python train.py --n_layer=10 --d_model=320 --n_head=5 --n_kv_head=5 --head_dim=64 --d_mlp=832 --vocab_size=2048 --activation="swiglu" --norm="rmsnorm" --norm_place="pre" --norm_eps=1e-05 --positions="rope" --rope_base=10000.0 --rope_fraction=1.0 --qk_norm=false --attn_scale=0.125 --bias="none" --tie_embeddings=false --parallel_block=false --init="uniform" --init_std_qkv=0.0168 --init_std_o=0.0 --init_std_up=0.0168 --init_std_down=0.0 --optimizer="adamw" --lr=0.000989 --lr_mult_up=1.47 --beta1=0.95 --beta2=0.99 --lr_head=0.00734 --grad_clip=2.0 --warmup_steps=553 --schedule="wsd" --decay_fraction=0.623 --decay_shape="pow" --final_lr_fraction=0.0 --batch_tokens=[65536, 131072, 262144] --seq_len=1024 --doc_mask=true --train_tokens=686400000 --steps=4670 --dataset="wikipedia_en"
MLP neurons of a small language model. Each row is named by its layer, matrix (gate and up: input weights) and neuron, and shows model dimensions 192-287. Each number is 128 + 24 x the weight over its row's rms, rounded and kept within 0 to 255. A neuron's up and down rows have the sign that makes its largest values positive.
After each neuron's rows, "fires in" lists the words (lower case) most often at its 100 highest values on Wikipedia text that the model never trained on.

L5.gate458 [110  74 168 157 124 125 103 186 149 127 149 110 130 140 189 114 157 106  95 157 153 144 104 161 127 133 128 131 105 138 128 135 144  95 134 100 162 191 140 120 132 122  98 140 103 132 142 138 110 149 117 137 112 137 103 141 142 118 103 117 176 155 150 114 103  73 163 105 139 125 139 152 152 147 150 157 180 153  78 128 140 128  78 168 165 131 101 138 117 129 121 147 101 129 154 129]
L5.up458 [123 149 131 132 115 173 124 129 148 135 183 160 155 105  93 118 184 155 117 141 136 118 172 143 128 131 152 119 137 177 131 122 134  93  86 101 125 141 135 109 153 170 111 105 119 133 140 136 110  91 111 131 129 135 128 138 167  78 101 115 105 160 119 101 129 144 110  77 100  50 142 117  94 129 160 120 128 163 141 150 139 134 123 144  97 121 128 135 119 226 104 102 117 142 166  88]
fires in: "of", "time", "half", "within", "fact"

L5.gate496 [ 91 125 137 134 137 142 156 111  83  98 148 126 138  68 100 156 128  83 134 132 115 136 152 142 166  84  86 102 140 186  86 112 127  93 138 141 121  82 146 112 101 132 135 130 102 130 147 124 134 128 115 129 103 148 120  88  75 156 127  91 127 128 128 169 155 141 136 148 140 150 127 149 111 161 118 100 150 127  99 107 108 144 129 154 108 113 165 141  62 153 151 144 152 146 101 129]
L5.up496 [127 128 112 127 179 140 128 122 106 146 138 127 113 137 135 171 107  91  97 126 131 110 125 149 149 159  99 181 139 175 112 141 162 113 124 136 123 162 163 120 123 154 133 108 107 111  80 141 119 112 144 154 162 142 104  92 141  83 124 100  98 134 142 110  99 149 114 135 131 148 160 113  92  95 124 126  99 135 143 127 152 131  87 157 107 116  53 148  93 158 135 114 157 113 146  94]
fires in: "new", "united", "news", "per"

L5.gate102 [166 120 104 213 129 108 112 122 139 122 145  85 112 108 154 152 133 160 132 189 158 181 126 130 155  93 109 153 134 103 163 109 109  93 168 138 130 126 146  97 150  95 135 130 121  74 140 145 122 112 128 128 116 105 120 144 132 147 127 123 133 129 151 128 141 124 149 120 119 155 132 117 124  90 100 104 127 112  99 128 166 107 135 161 162 109 113 151 135  82 146  86 161 163 148 136]
L5.up102 [100 136 129 142 131 136 128 103 156 117 130 154 188 122 128 135  87 117 134 129 141 129 155 129 134  96 119 117 143 148 116 102 118 115 152 142 113 139 139  95  57 139 144 121 127 109 140 118 122 123 143 108 136 128  76 128  95  89  87  99 148 156 128 140 122 143 146  76 134  87 156 144 111 133 112 170  78 172 145 122 101 133  92 137  95 128 129 112 146 135  98 104 108 159 141 142]
fires in: "world", "war", "way", "field", "sea", "state"

L5.gate429 [143  79 136 136 152 149 164 163 101 130 151 140 167 146 144  98 144 139 135 186 141 109 165 139 131  89 124  96 125 126  99 117 139 115 119 115 122 153 128  92 108 142 102 152  91 151 160 134 125 107 130 122 119 134 158 132 115 105  93 146 134 129 121 128 158 110 153 127 153  91  97 148 104 107 125 130 126 146  94 146 101 104 116 110 111 167  94 144 171 142 159 145 124  96 132 116]
L5.up429 [164 145 154  85 142 136 148 126 129 130 122 171 146 125 127 125 168 103 114 113 129 129 145 105 172 111 129 115 148 146  98 110 106 131 148 148  90 140 141 103  97 116 139 170 113 111 124 133 117 147 125 131 135 166 114 135  97 144 120  92  91  56 147 119 138 153 137 141  98 140 144 151 133 157 118 109 152 132 128 146 112 100 146 120 127  99 126 126 101  99 145 136 121 111 110  89]
fires in: "northern", "southern", "modern", "eastern", "azerbaijan", "cooperation"

L3.gate14 [174 126 116 114 173 126 144 172 120  64 119 124 121 122 120 146 129 151 115 109 120 152 146 102 133 108 154 108 108 143 157 134 130 131 138 116 126  94 142 100  75 135 105 132 127 173 137  89  96 137 108 116 131 128 148 158 161 139 124 100 147 102 140  89 134 106 129 147 156  98 124 155 162  96 136 149 134 133 125 104 131 137 124 103 133 122 158 110  96 116 118  98  78 140 122 117]
L3.up14 [114 126 167 132 153 121 103 143 104 100 121 164 161 142 112 127  82 113  92 132 163 131 109 110 144 109 122  87 131 167 135  93  94 101 153  82 106 128 141 127 114 136 119 141 178 107 149 127 102  74 129 111 144 160 138 157 150 110 137 127  81 140 124  87 173 108 105 114 126 146 136 153 120 138 138 163  73 137 131 126 140 162 146 121 129 103 112 178 137 141 144 133 121  84 134 131]
fires in: "all", "one", "most", "rest"

L5.gate605 [137 104  88 135 130 157 130 130 109 161 104 130 180 104 171 102 129 123 121 145 108 113 101 148 123 108 138 162 102 125 134 137 133 118 125 104 109 151 113 133 144  98 119 143  79 142 115 130 136  80 169 152 154 119 153 112 128 107  93 136 146 134 151 114  89 113 137 180 129 125 112 163 152 118 106 113 146 160 113  89 177 124 141 117  88 147 126 115 133 130  95 107 153 140 109 132]
L5.up605 [124 115 148 139 158 104 124 140 129 146 147 127  91 149 150 141 156 132 124 116 158 129 111 140  66 150 142 122  85 139  97 136 164 105 156 102 132 150 138 116 134 125 113 126 119 112 118 147  88 152 120 103 112  92 151 139  98 138 128 141 149 124 156 169 146 142 146 107  90 119  77 118 107 166 110 127 129 143 100 157 120 124 102  91 129 164 123 176 114 120 109  84 181 126 126 120]
fires in: "with", "despite", "to"

L5.gate32 [103 125 169 144 155 124 160 136 154 156 108 125  78 125 186 126 100  77 134 123 132 101 130 125 146  95 138 112 108 147  94 129 131 105 149 143 136 157 126 152  86  73 121  93 109 138 126 155 129 129 127 162 114 121 189  98 138 101 155 122 132 102 119 144 113 129 127 129 182 166 149 131 112 105 146 175 116 128 111 118 112 123 146 133 145 147 176 126  83 105  91 137 150 146 147 103]
L5.up32 [126 149 116 158 140 111 105 111 143 134 134 159 149 148 133 121 144 147 146 154  89 189 115  98 173 135 129 144 152 114 153 132 178 151 138 106 128  98 152 148 139 137 130  99 114  69 132 165 132 108  92 130 124 120 129 126  98 114 130 129 110 126 150 117 109 103 115 104 107 119 151 117 132 129 192 149 167 163 116 151 113 138 126 116  78 124 117  80 129 152 144  96 155 155 175 135]
fires in: "time", "only", "philadelphia", "stage", "hours", "table"

L3.gate50 [177 162 149 124 148 130 158 108 142  88 133 128 167 117 124 109 149 110 114 108 125 104 121  95 134 126 107 110 154 179 140 108  66 123 115 154 120 160 102 138 133 124 120 145 113 165 115  96 154 118 132  67 101  87 124  93 106 161 135 120 120  97  73 122 144 140 119 119 160  76 166 125 147 133 126 147 130 148 118 120  97 110 120 134 141 150 120 125 136 136 125  81  40 106 129  97]
L3.up50 [141 120 141 117 115 109 136 109 140 132  81 122 153 151 106 116 130 152  74 120  97 106 140 113 118  98 160 133 115 143 108 144 127 140 130 115 139 140 163 141 123  95 130 116 126 166 114 173 134 114 129  86 110 114 143 169 133 103 116 102 113 128 115 107 108 122 156 134 135 127 149 142 171 145 111 121 166 128  64 110 111 101 101 115 124  39 126 174 141 125 126 117 137 113 175 104]
fires in: "july", "december", "october", "january", "april", "september"

L5.gate568 [144 148 155 145 114 164 123 100 123 129 131 126 105 134 139 138 130 149 128 159 128  79 139 151 161 138  95 138 128 122 135 100 121 122 136 114 129 150 142 141 152 146 138  91 113 153 122 149 143 142 109 172 154 166 137 131  98 107 132 171  86 168 122 112 129  93 140 169 162 184 116 169 160 114 149 170 141 151  68 123 102 125 141 146  97 118 109  83 118 113 124 157 129 138 109 129]
L5.up568 [117 130 114  80 112 121 114 141 133 107 173  70 129  96 161 121 151 107 149 135  97 118 124 126 109 122 108  99 147 167 132 123 157 140  96 114 157 143 113 146  92 150 111 135 117 143 136 153 149  93 128 161 112  96 108 149 132  82  91 101 157  87 133 106 108 137 138 121 128 125 107 132 145  80 149 176 161 140 118 101 188 112 149 171 135 102 115 111  80 133 162 151 101 122 117 172]
fires in: "such", "same", "these", "known", "other", "another"